MLP neurons of a small language model. Each row is named by its layer, matrix (gate and up: input weights) and neuron, and shows model dimensions 224-415. Each number is 128 + 24 x the weight over its row's rms, rounded and kept within 0 to 255. Numbers have three digits each. A neuron's up and down rows have the sign that makes its largest values positive.
After each neuron's rows, "fires in" lists the words (lower case) most often at its 100 highest values on Wikipedia text that the model never trained on. A number after a token or word is its count.

L5.gate162:173101092146143095113111083152119143179101141117073116102137112105141092128102135130134136178102107156145132134129103139139129089125097123145135129097134121113110141104149136125125138148094133177114121096110117120137114100112099138148124155117173131087144151100105108139112082130102137157135140112133130112108161144108120134100160146112140094136155134118101113111125142147154158156154111161090132103109155130105132113129131073139153113101113150112128122137128129101122144150138140102136121130112156086109134116139156119103088138086096110090138147117136095122116154177134132108
L5.up162:150136085150175084109122124135103114131107127130128160132148119148112188147150142113093140103126123125165154098135140129119137163115125106088139125122134199123179130141130100130110137126179138097132132109126118121122132171114107128153166132126105169162117128100131155126129122092134129146125106148109125113138068154053119078114167173116149145095154123109141117122137135081111160138098156123139120161155142134161087128123173088146123111119117104103114122137131105097109131146118146117128057123136134091099140126143160121142123131127091129125121096106143112151172115142117135121
fires in: "it" 26, "he" 19, "president" 7, "advisor" 6

L2.gate2017:148142090115113118167118116155110144120096164127137099165140127102140132100108125131166166133142115128128119167100129104146160098130109113164086078127160182144128126080164134107114158077140157098169163130127119116105093145127138146154143168111116118085100146129102143169137095099169125090119173113118141116151112114140109144080130133124114129121109122136127161128145069139168122111143104109134131131067140114134129141144132125100139154153152131174170113144112116140113118150145138116121138116155122084148126129106136130081121109136159124122123141123090107144204096150098165124
L2.up2017:132145121088107090135102178154126087135147177098080150114174136159175138112121157129190091155153166132119132122150120165104111128141158153128154102140131130118147143119129117080135106113109115110090110129091132153071135131153171121139104162089114116117126115093133089132101096141097120115152172143069164114099115097136160120128110120100126111116115110104146155129160127103149148107088153118100142123097147123150129115161127148058125111122115140117126132134137111108167118165143117107114082105105123084150138127178152102136135171070146170144165134104142169123134176114154091104
fires in: "high" 25, "early" 25, "of" 13, "middle" 9, "low" 8, "upper" 5

L2.gate1004:106160063104118120109122124140089110099129149141147149152115143115097134129152139130147152141122149167104151100149129134163114130136139104150102103163130111109049103153145130098113078119121188134109153091128113088107152141099166093146142119135095057118087161147142132130094106124116122128049120051116129157126117120141150168125113126139114103152109111104113125102158128141130114140162105118161128161131118126075130142071155127110151154144108149113083137118164094115140123126121122113128138143117138128195158134124098120100096100141149121091115129121138110131103118123134126131
L2.up1004:123088121121069119132115102102111145155150158112111142134155059131112157161132146124132150115067130110112101104105124102120119115151120165128102110137121104078097113166124122138158127160103120129152112120130108081095117144138091141086083090129142112128118121167161141147140124126136108087102141167142131094115142139108085091111156124085109121169130113122129136117117136090109135121127140169115151129135149116135139113097055162098114164166108128123124169204134133137128155161175152129135128120110128126134146151112168137157166154144121135182116111122135142118148120114168138109
fires in: "of" 36, "for" 14, "to" 6, "order" 5

L5.gate1011:119110150127097078083101113106116142108139153117120109172134130125148118131112177129147084128119134160115127129160133168124145153128087134109105189139104140156124113128154124132156136142100123135126110160161158157131152104108136120124228140100166171158120182099138095086158118153115110124171146102092095119128146107179119107169112158092137103147086120151134125143152163177145095132168079130172142135118090105078092118118125141165070122140168163100167185123113128159140154124122113102136124148121157130108090134152128144130116144120118134111128157133104109143061120144148092136
L5.up1011:148131134119118159139107102152117146144184089165068147113135134079164119096122114145137136162068141109116126124104140127121096126127114124129145095083180104124144157142147105108137130189152154109102121148135149097087136066093120117149136136057132123125115070104139178113143146122156096160105105088114135142152109126131178115128149110136094128103109174142123147155147133103166086104112085147118143105120140090124148125096131098104129162128126100127160130120132159117117153135148076162109141115126097102117154167107146103113134151120137167126096145098132140135131142165101120130
fires in: "as" 28, "that" 18, "the" 9, "its" 7, "his" 6, "was" 4

L2.gate1512:145148152128094106164160129146085207113132181080110128143142146123135151141146097148130108102136132137142137124122087151121117132147098132105128148134161140083146151136153154123103089110116116136154142146139101096133130128100129123079130112150095114171117132097109126124137082200140160135118132109103159094159146162098114181141146108140124143119164140099142130152094103101091118159126168107115134179117126120145117163131171145171153106142155098151141156151145131110156134114155128118155110125163118136114152124088118086129132147090089121136118132125087181114135112145115160144
L2.up1512:114121131135133112075130166057128113144107123134138130156155118126089121127108123126138160142140103089096104124093155117157096094167128124121125136092106102122126091148068145125132152128150163148107079126149121126136192131139114137095142119126114111165154141121146174127118120120143162091140089118080111184117087113130110107104123072160117112128119139123106122085127121105102101141121124124158164125099126139093134132103127106147167121110114133124113102115071109119088157128084077151114132128122113107156095163139170115102133170111141144164126159113125145100173120107104122108
fires in: "has" 64, "have" 35

L2.gate109:133109119117121127104104175138110121103134145141141140100093158100104096087160158158107158152090117100126099114149131101137115131103097117108116104148100097119093128078103111079125114143108092124119118108151089114141146124118147103115102097120177143112110179085150174177171143110094139152119109107130100152125088125099156096119170146112126118090108129115087101151143135125128158153155066121150171142150128138112130165104132164168118120170105142121121122132157110105146069136100164164106170100140110116134133115112112111176150185158130128083121132136132142136123092133146130134
L2.up109:098156163097124151088100147142164100113171122086091144136117114154116169105146175155083125126107147106076096113136124133170139111145158101136141127152101121131153071107132126162146131109133148165116078163135142146098143098146146127118127168199130141086148102135102135121129114139160119116168141085085118097118135106179129111167119111107100052145127106120117168146106179107143151164137124155158140115113115136152087157098094134124069149112141134148123133161169093137087117138170108149123135109134143129133076142144117134124108087155133128148104172173143159137131131127142105144
fires in: "during" 59, "of" 32, "throughout" 4

L2.gate978:153133141143133134118151151120103169164092139114155113160124102106138120095162103110127088086175149178112139129120101151103158099116103134101152108135125145054135130143136085117109115137124132136124137101127163063131140130168095138128104116124168125101144139074116150137159110107138094095193167135170164119123160129124126133095105124100173100104102161159116148158119122083123111118156105123118134172133116109158139153113161136119147123150136153136146135137082077162148181127176106122148101136124151109088154135096138159151120129114058120127125163126118097148116153090120163124
L2.up978:120059182118154111166092186135141126083088108149122152117114193108116112104123121131122140108139141117119120115177162133145154069142137128105132113128091122098119162129179135085154097147112139105099105099141129133116141120165135126138114117158122107145151159059128150101088163120118179134154126114152080113123148086139106117159140134142133144150120090157135108119106155144163115130117093077138126152142112137124134110124143143128143159081108102076178135118116149157080152113120122108142113109126116103124117147173151083166130110159154125129090117094097104138129130133124113121
fires in: "west" 22, "east" 10, "fort" 9, "smith" 6, "creek" 5

L5.gate699:124124095123155138144118168132124150088125164098118120146155108147126160123140119108129159186084142136150123150101177136157082103158132143111156123131127154123161136151143134096099141172133128136108142129143110135105129118121148140154153111124108121129117137171111126141160136142149126192085165126143100145125157139121161111144111095150142150123114171174122079151126100137123120094121139155158139142079141105101141070129093134083159095055127124116137114148119118141118105165131109081148161148123126089071147121156118146124159132162149110142151145132130138131173162116134061140
L5.up699:107131131107136164147117124111158153132112186143163160133120138108121118162127102119128115152160129134143149111161169103144136127126100126117149150174144140120132155147113138102136136157127090118140122100079125176161122119116159093127105159134132101127169147127098153141114160121133103126129120094127096123161117164130195137050114108135127103131112168136151095122139088114099096148163131167127121097115129119120150096161168140143138112098123151138099104159162117151107121117110152112108155137112144123090129104171118143146086162152107136081147145128138144140125162112176159158
fires in: "the" 57, "finished" 9, "nominated" 9

L2.gate165:125148154099065090159134131126133153119153140168137144121143100148144136129134131144150129148085134121180103083084089153111115139097126133141152154162152122100130143104129104152143152076105115113145145147110154145102119143147134101113145081113153124117113156103187157119121134117093153148171173121143155142165069165134109086142114141096109123117102118116136123131146137073138089139149152125105148145099140120171112115151156141106083123123124144142152143165137102089107109119126124123185154181095081120128118144132175166146132147128134095132114079154111110140125116108160127160
L2.up165:116138122106125130148177129114161120159118166170116155124079132116116130150169160149152123123125119124153142120163159136097122123126113144145113127144092159123166127164130131127116153095102115126157110158139179132103102143109128107129110114130142152154118116129117154145142170134136127125150130095120102154080117138102101101138113127136119123066154128110135124119162144126127123110094143153094113172121141086098159127142174144077143161109098129125042094092126139125174154099138113114124136127101144115117152142149143152096166162094106130095126084113100122117139127142095160160
fires in: "of" 39, "first" 9, "his" 4, "second" 4, "steps" 4

L2.gate1068:151146115098157119187125109132115143128110155106108133143099189129146154123152095135128156098126102124185111139094156146162122132151139122138090092154152127162142133172131137084130112130155155160135124078143116092129148102168129130150123125089157136144109125088153101105151142117156155193163117123116160071167140134132187130137160130152118111102139140115125100091102082112153107103095128125105132135110133124100130129126145094122145139186129144133166131128068116160154138124137167119096133135166108111096113155110100131140135133142155164093196126149132111135127146138185126175
L2.up1068:161118118148153100140173121149086097136146126071122136152138098129157126096087112089124142113130138110113104059135107152143119129159166079114110098123120099165091138159134124130092163087156115112143119116089099093126142121162119127129136158102106163177125120103172149131158143164137112116144157144118144110131130149113161104134123121140159159123166152101164111139118118109155085078158121133077176122114131080141111070141123143086177103169140134099123140083129086137167117109123119106125101149125118107132118134102088102161075126146142161107119116130186166109130149129117111130
fires in: "november" 49, "december" 32, "june" 8

L5.gate1313:105154104111097113126119116128140164152137118137148150132161110124104159132130160116130129150124135152168130153131133135144141149096173132132127148127135140097089103137174125125106112166176130118139128150208122147151105134131146133135159126118108143099125124106129110135146112119104103169131144089155141105160082124098107091134105155123137124141156133055084136180139138102125128126126123138127072114106121138116114125118119142136095165153148138152142086168140119139148157120099129108127151141135119118105140126168140140155087123144123162153076140143136104108107170103157138098
L5.up1313:169124111126143131080088160131124082093120170082144105128121123134123140164147119113162136108135100140134110115100148136077134116159133163105067125102110127121147084114080138151143131057156141165128138143147099118115092149176113174086107138141110149164141146097127082165144137144128117115163113124156136142068135113140066120152123090121137129141114135091157096138169155145121143152131102129129164165131074162137116108120151107134104122113086133146131166103130147152091144094138162108174104148130151183122079084125136137085135073118081112125141110150091126145096123128127130146
fires in: "all" 19, "they" 11, "the" 10, "it" 9, "each" 8, "none" 8

L2.gate95:179139155167081114107125125130125076117139123105167138142121111113147112113111140142158126133155129117110180139136155103129136139132143113133112132096070101123091137091131111088105116116156157103123133129124129109153107136161182099117179098143127128129093125136112125147163112135123125113151126118139131120148118127110102139156135173161121119092118144139135096171143136089134161111140163142140158128130118080166074177119130152098131117121133144132145131128127111155093117165122142128171137142123091095132120170115106148109131111149117118150114150137125119134120137115110120108
L2.up95:145126143159132132128152145103136065176134143111114124125097102130130129183126148128149084121188104134118131133150135088126104108119139145100156143132113144137098168144161108126153111108118151098113109122123135172121182093169140128177158135139129106159113114101151112130160144141156126102168119119149073077090126108165128152144181145145088069073091144185123102112111109169119106131142147150152122116137077114164122130095109122125151106158141138086134123134138140124146142126119147157150142093140139135113121155107081094130127156179107154118128136149107159126118118110135179128
fires in: "west" 31, "to" 15, "east" 12, "north" 11, "in" 11, "south" 10

L5.gate1576:146107158140118147134128114173096108164170163152137092147099113130139138180123126124134172151114070095092123146144101189121156124149165110150087128141147188100109107128131135160105134099151164136098155146140135160105117156131120143108156113091105095161159130135156140111103076142094116120136128134092110132140143169088133120141128098144154117114180169146130128112126107140116095115101127114172148088127142160139124106146124101156102143138148115161114214091172114137126115105106104129149136121169072111159144108126182109133132129109122121132093126146151086151171133139162159129
L5.up1576:120153111112115084164104119144112099107096104123158134153075185147116129174151167118088126094150200097151146133090135152111118132162112109132205151148139134155091130096132139129148105136154099129119118121147124138142118116079138109172148144190102121172131164121141163130110111115183185148129095157099129135142167134140142084124162105110115128152161154149152152120093135117164090150124125134140137173128167107101173129139097139103164141125125103156118150084097109148109156146129133122083123136115112141110115122071120165130105110125131114083163126110120149116137155157124130128
fires in: "each" 20, "end" 10, "of" 10, "under" 6, "over" 5

L5.gate11:184146158108140137102109105130137099170135179089156136136091107155110156122166165135132124157101112144142076161104170107108111118102140142117125097141115127122134108111142155120100097112127160138141144145147103159146119144179113180106143166115095147158091105121120131161142125121130116109112158107155159111120103141113098103180109174124163154126164101087144064118126113084115129097107175168117147137147109103106089158166159136144104079129140150146073137133089130121148096130144147112145125140132143118107147113153130109132077127078132103117133096125122091123128110147174116126
L5.up11:123120083116150113117115167156112137129091151083188133131144138111108138109138120121124131097161112127164118140113128107126165136124140143081147155125117120142125129120099137138116120144147147143109153092204161130129137127155157179111136124129100097114089119127139102119116106110099104100156095128107128118142128122161115118137110164141142127131152117110104153178130164141096131117194090108126144170104137150137156152160131153127112107166132126122139108095162143158154105091130124124078121094141157149096123109108146165126133153148152115122152169114112109103108138127129148128
fires in: "the" 38, "a" 12, "of" 9, "s" 6, "many" 5, "all" 4

L2.gate1396:134106122115114110134146111108131122099132162123163112103121148118112141144113143169146103124124151128112133166145139144161098143166145086129113134079105158063124111154168134114116137102132149123132116129120179112077085119104109126159129111136124150102094103130151130123159144099109136105134083114151139145127095138146110134136165089097134118111132153128129120160100151110113138100088118113111157120120143143159125129110117177154137102165136077125120154093160137115134114119091131135135177125165102142102087139099135065128132118138167112107122127151127148152149120108100084097
L2.up1396:122136114146142138102127101117138148138100163126089134079151152123097124176079140107161115120134122138142104124090119090169156135153161142107138149139157134095124130110139101128153086135139142170121116134149142126124124113119157118158140124171101133086130117168146124139131138117143152109123123112120125131104107100140131131119141147123141129155095118138131140124110171126157158154118145149080112133091129116142114160124098149124121106115180136168126141108150147173104123140166104117205128121121118103111128133143159134089157108100198116095124120133111143121086140148116159164
fires in: "can" 35, "to" 8, "kills" 4, "bodies" 4

L5.gate1043:122097107093153138119126059171133116141122135137141107137087111101118121095150123108132143163159145122173124150118123091115113109126143112113134115155105166146099137100189105103099148176162098158105148136118140113149168171136115144153160137106169121116141135119131125105134135112123118094132126116137118101150110135139119105115121165130148135162124165129142120116137110122129153114109107165135126102134122141185113135135135123171102140117088116127134177109139102172106172113164103126132115101129130121136097081157140102147136117113100107067137112142085067208136140110115153144
L5.up1043:103135113126131121122120165169141080171126147139094148118173156114125150163146140151168101156156162126178154146114119121130152149167145139102143137120121127149137113122108129149104101191119127165121135118117134172125112141141121105160138142091142133110111150096148123144168133139131159139090121123089141130086140133117119124137137134082098107169167097134094124109132123155123133135120162142152126146114180145149109161125134155133134163147153105150154118095148116137123119166133160105103144145091127114147114113157171105116154149109095124119133136150123133065111137164112119150
fires in: "of" 61, "and" 6

L2.gate608:088137138072099140108081149104136106135126149088151129129154103129137122078155185109108121139122134129123147123154148137102144092093086105104123085137133153173118106089132122133132127143139104112134096105135120141085125150151143108153091142145117124161134131128150105139089155104122134110101102123121155172083139090124099150197109152146134120133132147127147090199137142095139113130129121144136115152103160162163138115147134113159110131110136138138150164129125137117112134114170106097146114090146108101094145116132156137096198108136150117131154133125129096163163103099143142096
L2.up608:116124136114152158135119161134125090133127103173163099109163151155122190112151119187088095132115159108123131141147134131128126151145150150119144114177126146072129073169158116140126121115157089117125112128110114117136118142156142101166139130132128123113092087149153150093120149165140125174150137149129146111130114091120165070129117160153143095123101063106153139109125151168155157101122141120159126144112139172148137117143132144116131129134120109130081134110130139166107108158099146128135133124136163146165150147108155116127109155100109103133090123141088117134113134124166116117
fires in: "of" 34, "from" 9, "to" 6, "kills" 4, "shifts" 4

L5.gate987:181125097119148126128104136137138110131112155130146079147122148150140113123146159102169127165108123117186086155142148131136116123145116143085096149104097115161137150122085133098155119091176131171116131162141141126130107139152151192139108129138131134122144173132165159123129106117066115063145103084090125143114109112150080124144137124148126177130172121066109123170146175106093137136130096121170125147111142119157159115109130116155141083125138134128142170113120134175133068114138143134129121099096074151085090081102140068131156138140156131140165101110145136130144161100140168165
L5.up987:141099131147102154106107118122079119093096090159101136118137149158116124145123080126137138086133136094132121118040096177102104081112103142124103141101123112132150148147106099113118149114144121157135124101101176093096119137132171146097116109161119111126133145114129109168102111084150138127165130143168090199113144127126122143083113127098142110171128093149141128125142093151163130104132145186110178109141107112114167142112115138141151163133133101077142145109147123148105196113155103081140109162141110157151129086097113119130145121111109158149131124158105147143127127105142129139
fires in: "time" 18, "year" 12, "season" 10, "term" 8, "age" 8

L2.gate1000:124146131118148120117122100153108112145124158145155127152109090103102148100158145118124171131133144105118100156135126155128089151085133136142090148144135102141124116069136114115140104117146130072112143141113125094134158138117165156156134104120099105125125153114093142125125171134152146124155160110090148138143148115126126140167106165132114104113118117103103116175142122149120099186116109153150083157119138129140119136152099143074118126178137148093116172138167114133117158162114150140140116110110092138125109169122168134137121139129174107157121139148094157132147130106120156080
L2.up1000:169192140108107151081103116118139105135105153106105092070135128147156145089091136133148124073160127116110152098064159102165192158134158128118103138131128116130152135112107115124135126096120106137150111130141116099143110111159129131110152112130086142163179162153134128125107122152138165141115160146105155126154123129125118109146138162185080123082144163099124105111160114176139055131075123143167146137113147118117120149139113136116127066144104120149111112159183132142147107120149138131140112084104108140144142141102133141157155160124116128131092129128113135092129137108142143169
fires in: "from" 75, "to" 15, "into" 7

L2.gate620:194120118143108082119113122088152171174108143153141169126155162131164153086114137148072124134121094141107139136095117127117126150104151121062076167142089135161135080126098166115127121152148108148112130151145127153111138102146144088154128122142120113120131111115113147150134094163129114165137137146102095099157139061132113092110144151114115132095123107117125118132127089163156133148085114134133185147095103125121128119098095139084124103169131139136158161122122164158131115135187161105137075110084133160102157156108123156119165135095132120159106157123149127120148110122142170135
L2.up620:174133123141113109107124187109117148093157111103092145096166166158093128112121139148085113119160159102118115158133127091160102195116184092120129151103134125132129115131115073128106165183144120156118112096148130146150185178121146161123107127090150142106128120140138152146143108155122140140121176123140133158118116110083133138144124131114143110145108145101137101130099120141118174092159103112120154148121152123102103120136076122126133108123148103118125138094144094174118130121133105154142104144112140128164134111117133118125085089155110146132123098127101127124167144138127102120
fires in: "took" 21, "end" 17, "taking" 9, "take" 7, "opening" 5, "takes" 5

L5.gate257:105110158120137117137151159163124147113096110153113119109114152149109115133141133103146101120183100136098105137064141121132167170102153144093139142139177128120137193132149090110143119093117123068112140123097157164125134107141135117133118106163151158102160149125121157117132163133165135067141102150090100115136117112143139146106117149103171113087127111153096100136150127142093124150150108146128105102114118133132120139132084133104118123164112124104095153125113146132144148138137160128112161150111107133123130146086151119127150084173163120154113152161143145136131112156093187162
L5.up257:097163144118173123161089120136124078105133146134125137092089150134139147143135185111173153126125096121140120141115142104084177150138189160104164117143150134185142110117129116113125128124125126156103124115149100120094136131129124150110143157128174121165150122127107152104105134147163129104145075120082130135110093083103162115110121144110113165139085115145139139127164146122100146132165106145135109129121114162107172200160129111167116079125102130130099160113117111149133114110144184122091127160113122094168118132124138106172142154111165128130110112159116120113157129137164179130
fires in: "was" 26, "is" 14, "s" 13, "were" 10, "the" 8

L5.gate1996:141136164141147127139079137148161095138126129145110120134111140096112114117105107098132165176113113135137181112150124171111192156114141125111137109131152111142156139090161129142140156156134133125114139115140137146157107133069119141157092151137101093114156142121143152129135114078129134146124126130140147126121149142137144119163162187146108078123146104140121117113147105164103126134074109146126074130113109162114099156095135105150110132131155145110125107151089108128114089108127162137130143148126119096104121161083172120089157153124091127164127137120105110108094142189110167142
L5.up1996:135104121145141145147127094148109128128122151155135139130139122154143141136156139122146148124164134123110159110138109112177147110131125155098141173120142109098126124132129130143130125121139146151118130124110126136120122114171159139124187124173104096128112089126124127142121142162085133102083142125144158128125109108140106098087124123119149106127098151158140167167125165120107154181146106161115107149140132178115144157133135154139101104086147131143083112104145121128110107165118107187139112083111156137128092151118125132179102098118119121104144143102098123152126132119149158140
fires in: "and" 26, "that" 20, "of" 8

L5.gate1540:124148115119133143130134068088176133163125106124078075111148159110112154127085106117118140143124121134111179115110139095119103089152142120104124097135117168140118131138165131189085123099115116133138140144145116147143141102129142134141119113108093134140156125120111148156140157116110119099121194096167145119130103120139091138162142177043127149115114120135085104099120137171143141075126125112103115150101128115151134157105133125136143097112095125101130131116120128125146164091112120105063141140113129128129168134105162104154160111121095105126114150112036123108110110122124112147
L5.up1540:188127138143092133158146108134149119157077137101098133128140135126121154122149123144143157159095154163106141094129113116135104088131122130108126120119107136137114134135132140105080129099139105132124117166129125108158083147114132139113136136155156137176158145145118188150127143134130137114072147105111091115130130162112125126118168147131149121088139104134129083086109117127136126091122177132114144158139104097154120099131158119156166154151113169121087155150146141130147125158123116156066103100161144081084127139132122086124156124101142124153096141138117129150136100122144104147
fires in: "he" 31, "it" 18, "she" 9, "the" 7, "they" 6, "there" 5

L2.gate1654:135124143165092156122154114133147091145082143100151072109117088112148100147135159150123146132082143137109082125115135181140100112119137108113106123114118124127086124125135114127118098166226166117130155132139163112122132120123117104155122093143162148139156136152114127139099160078133159106150117067136146126113130110082137136138113141135138139111144135099138085155111160143143109125147111140170145109112141125177154151141137156171138128153145134087124154102124113100125131133130108156150155122115149098123155170113154109152137130100130122119144148185105116144129130156137155113
L2.up1654:137079154159118131101121079140102108127081109119147105108156093136124123087134124142092128186100116153127114108127142142160146145185155127119099127124092128113098135091115077144125147131166113104130118128108109150129137119126100140131173103144140171122148119159163115123108147125104157124088148154137138128115134094115113162132129140126095107075115111140108070129113139112126090102123114097167156114120101137136139193138144181122134066138164139053113108102149128099136121111126082137138119114144132124163143158102116090133107112151122131125136138166106141117130127155164154134
fires in: "from" 92, "to" 5

L2.gate1631:104166107120114139126154095117139110130128145175123127130124109088103102154164160110129091150124141088129126126103100159094127143080077083131109114144082125123131115129141127078156168144153134169119112175107147109148147160139132114117115161124124102178081149143125173138095129132126135145127157131061139132135073136112163126174124143118119086128140116112129140146146136152089069094088110124159149135138130130128153171133095127151117124130113126122133141132119142126122185139136145133154141123132138110134100118121110112195120140134091138116129148111102122105104173139130151113
L2.up1631:127108146105092093053110133122139139142118072139125132153145120153129109139116118124123112094142151122133105111140080136137118092158111111109134160086072122103144113106132143120110107120098124158108132095103179090117134131141146136134104160169108150154159166137135138141121146129161108140110115102108130096147121069168119131144133160119107084103134140116104162148128122129079131120133114153156150128101114141083130137146117099122145137107150136084124095135145156112103118100120126173130103170145132119115138086130078090114108110135132108116102121095120105114111131113148155113
fires in: "at" 26, "during" 18, "for" 18, "former" 10, "in" 4

L5.gate1755:107154106103114198126105134140174119138138118108140138160135147189116136121118088167159150144133120146161130090097140123142108104133147106113193171143082123126136117149142126128137137089108136163110151133151113136142115127162107144124116155185119136166121105130073091145129131182167132082157100127119145116139111097150125135095130115135081132125107135135172120122138167134105132113134092146141149207144123125136148088124109163155139105122101139147127125122167097159136121134121156140081136171165138155106127121099123106158087151130180148145132135093094133128119131155103116142
L5.up1755:103096093152145130141123160127137133095106146101158147164101104125101174120105111108162176153112146126112125113093183114127147144152127144128126135108126135118164120146100120111108088122139099115129098128150086154096123147133128122118113147106109135133123173110069143147134065118126143108130142126139106162100132139126121118122118138136101100093112121092127103090109158126147102141143070106117120143155160120070146135133121090136160117158139143125138132109176135166117159110098135167127142102146140140126129110139155131170109172091153114137142115148093155139166140125121137113
fires in: "his" 30, "he" 26, "has" 11, "had" 4, "have" 4

L2.gate904:173148128123115134136077136143141136141103161126114156104105072138152139136149159141125134145119158115145118117131180124146102122165136151110179159153165087137120120110142109123121127124148139113135128114153123137162097124108118141150166080128101127123078155159150102166133138137116114134137121148115125153136166112109179141104126155132162100109128107133147149117120114095116119149103114068123129127128150180126128043127114153132147122150108114133157113105114070094121073169128123114104115130115123112163153084152129107127134114111141144133143144109106153110105182175181092092
L2.up904:161156134145133182122080167166153168158174139120104114177116127147124134078145160137116116093164122112150108150156166110118112140130143145116147135170150144120142127120180111100100092121140107101132159150106103131205103153131118123160153120117139140143123193132130098150095120161161124104129159145118117127124157112120148149091143152149132073135159117122146115107121094143119154148105140124151124099100152159128132105185062114060088149180173148113129106150141130142141135171161120153143097155101155099117087132132135105159171155108158126117148159137157106136148141139128145116
fires in: "are" 24, "became" 16, "finished" 11, "becoming" 6, "be" 6, "being" 5

L5.gate677:157180143117125167120140127139148167171145099134155113121129161123150095145106095085131100127109141153109096167098116167136138150138070102168114133143180123116176191129107126089117083081123159151149120176113136113089103120095140152110125116115131162149166086114143111114147168145164109103123136167094095123134179139132126135185125132109147100107147125111143157151140090116133103102150151132127112115114138106111118118102109084146116141136131130186184114131073106101151122143132150099146150120140119147159132135096160137150150118120131157128124102101134150175099097167128172140
L5.up677:078112118172114142144117093111131090132104109153151104162107163144180180120133178123145129125093108117187113124118129119117159154123187134116170163165143117138134152134124094086127119108139119136108145107148192095157148104129112102145183103107172101129124165157167102108110109115165165162112133110142122151118153079113149122123093145098141090153177115127081153147133154146131102108098096094140091097127131091135140139090133127129151150148151126082125104107118127111136128171104156104106146163169122134137138108082136106126147172100175130117126115159107131135111123107145108145
fires in: "his" 60, "her" 13, "s" 9, "was" 7

L5.gate1321:126097075141094090154112146107064118114132157145105120115167150095140117125143133095118164137142113148139115133108195125149127071132114131120130105097164085149129106129112135120094118131077125147110133143144157151093125135157185122142162119128140105107159123116117134170095126094115116122130110108126133121169175133114112116159169123105155149094078126089138126129171115095092138124133110152114106127129134142146134125172102101139099169123151154154139149084132133159126116159170124137147134117149110141100129153087135109175133132115122132115146105187085124113091092107136151159
L5.up1321:148097121202162169130127143126112137112140113124093187154114118153154155127106136116112118089195097082117114115159116168139147130153143154129158114099114134128107133118086120143153123170144166116103156152126181113123082111098113102124113078122098120143098137134137194172097126137110098132159139130151142128126159154127089143139119107090161122155091108165130125131099118127163140100152143129162131132151108116131135127131166133149121122092125111109125145119097144156120086107111114106134093137135179129081077119098134104160155158173159106119167113136101126186137139179170157135
fires in: "who" 17, "can" 16, "they" 15, "it" 7, "them" 6

L5.gate25:093178108138117114130112091170167138149108101143161116104120080133116138172127102115133097142164099089151157117136123169122181149110135111118143164155089086100111116132129145132141153128170151121113115146168159150122142107162148086109132101153128163149181166169151117100083101115084129089122147099109070155109121114164138155132117129131097142075165137067120137137110131103118106159142121159184110102110107125132155111152122121131107141130142124121140134096156185132093126133099158101093102140097154130155133142102163116118117113078128125121145115123166125160108086155131144128
L5.up25:142126153132111109122139082180140145133190078128160109135096149116115096101138138186150145122103103131149136126118147152107099120148122134172157121100134097074162120134128096120115153137124145140112149118150111118102124138127140157134139152166129156132112120119129143135149106157117104116158162165107100162126116132105144124177087144125126056073125110101096129094111090093167113116116129116143073139113111139122127122160152151119105105154161153134114107139173125143148144138150130127124165105145171084127123154136123168143180126094124115162113133185121110092111142121177152125
fires in: "his" 27, "her" 24

L5.gate168:168138117147131069126144112165125148137121090106136128110130132102151157152133161147121141127133140146129129088146150103168114140116111147112141161139097118091143154106128097126144132119144193095146124118110173181176113106115105091124159122125130114123106136141113189143117128122149119128141086151131163117181111142108108124123112160125145090113160126080118127109103177108099140131142158091083108109120179158117138128147151140145133121110125140120142117116142167145124123185112129155102100184131159135181127123134098127147095138141112120134113163120141164090127082187136106077
L5.up168:129153156132107154132109141129119135118120142092150148138100202129096140137149110162122112126106124168099090079112120101086140133129114162126096129119106121140095134105074138103160088109113113122122132136118111152149151156138116118162122124153138125156112151124098127177130147164140113143157097148138126123127153106164098145148093110103160110128105151153140122129137125117170072121128161114149119126087097079124141116117124154115119144128134152134095078115171140120113127148140140122116175110079152128121144117124108091146133123111117147116141140130128179119146108098140155128
fires in: "is" 42, "has" 13, "married" 6, "his" 6, "born" 6, "died" 4

L5.gate113:081153124129153124124150115094106100115109147162153104087127152116103145127116132135100160150144105171128186151143111162110136121149137105132111088126097139138186139104154108181155138147078112180137114108080107091145138164130155121131195107100091105177110151153098151111113154106155157113098133093144139123134098086118069120145162145134130118136051141141124093125133108147129120154150131168114090170132142121153082169118159118158069153101143135120167161147129124117135148122143137112064101155111097094120122102141171128128172129143150115109120169126166123105129143143115116118
L5.up113:133100100105137121096133131124171144166076134161068085167121128152158123101103156120103128155149108133100121118141108126119127122146133124105113106087153137191141132113103121178115113131139133146131140126125153108113121156106113085121146114109177151068127117113122129111116134106083178102170150135159138128108140110111134156152097122139167104176101134143107121137144164122134118130119134139107130132121119142127149146136111130117180149120155122130166122121104083138087100131155137110084111127129178085114128084098154096113137120098182116095093108128097123121144134152105120152
fires in: "of" 30, "to" 11, "streaming" 7, "pacific" 7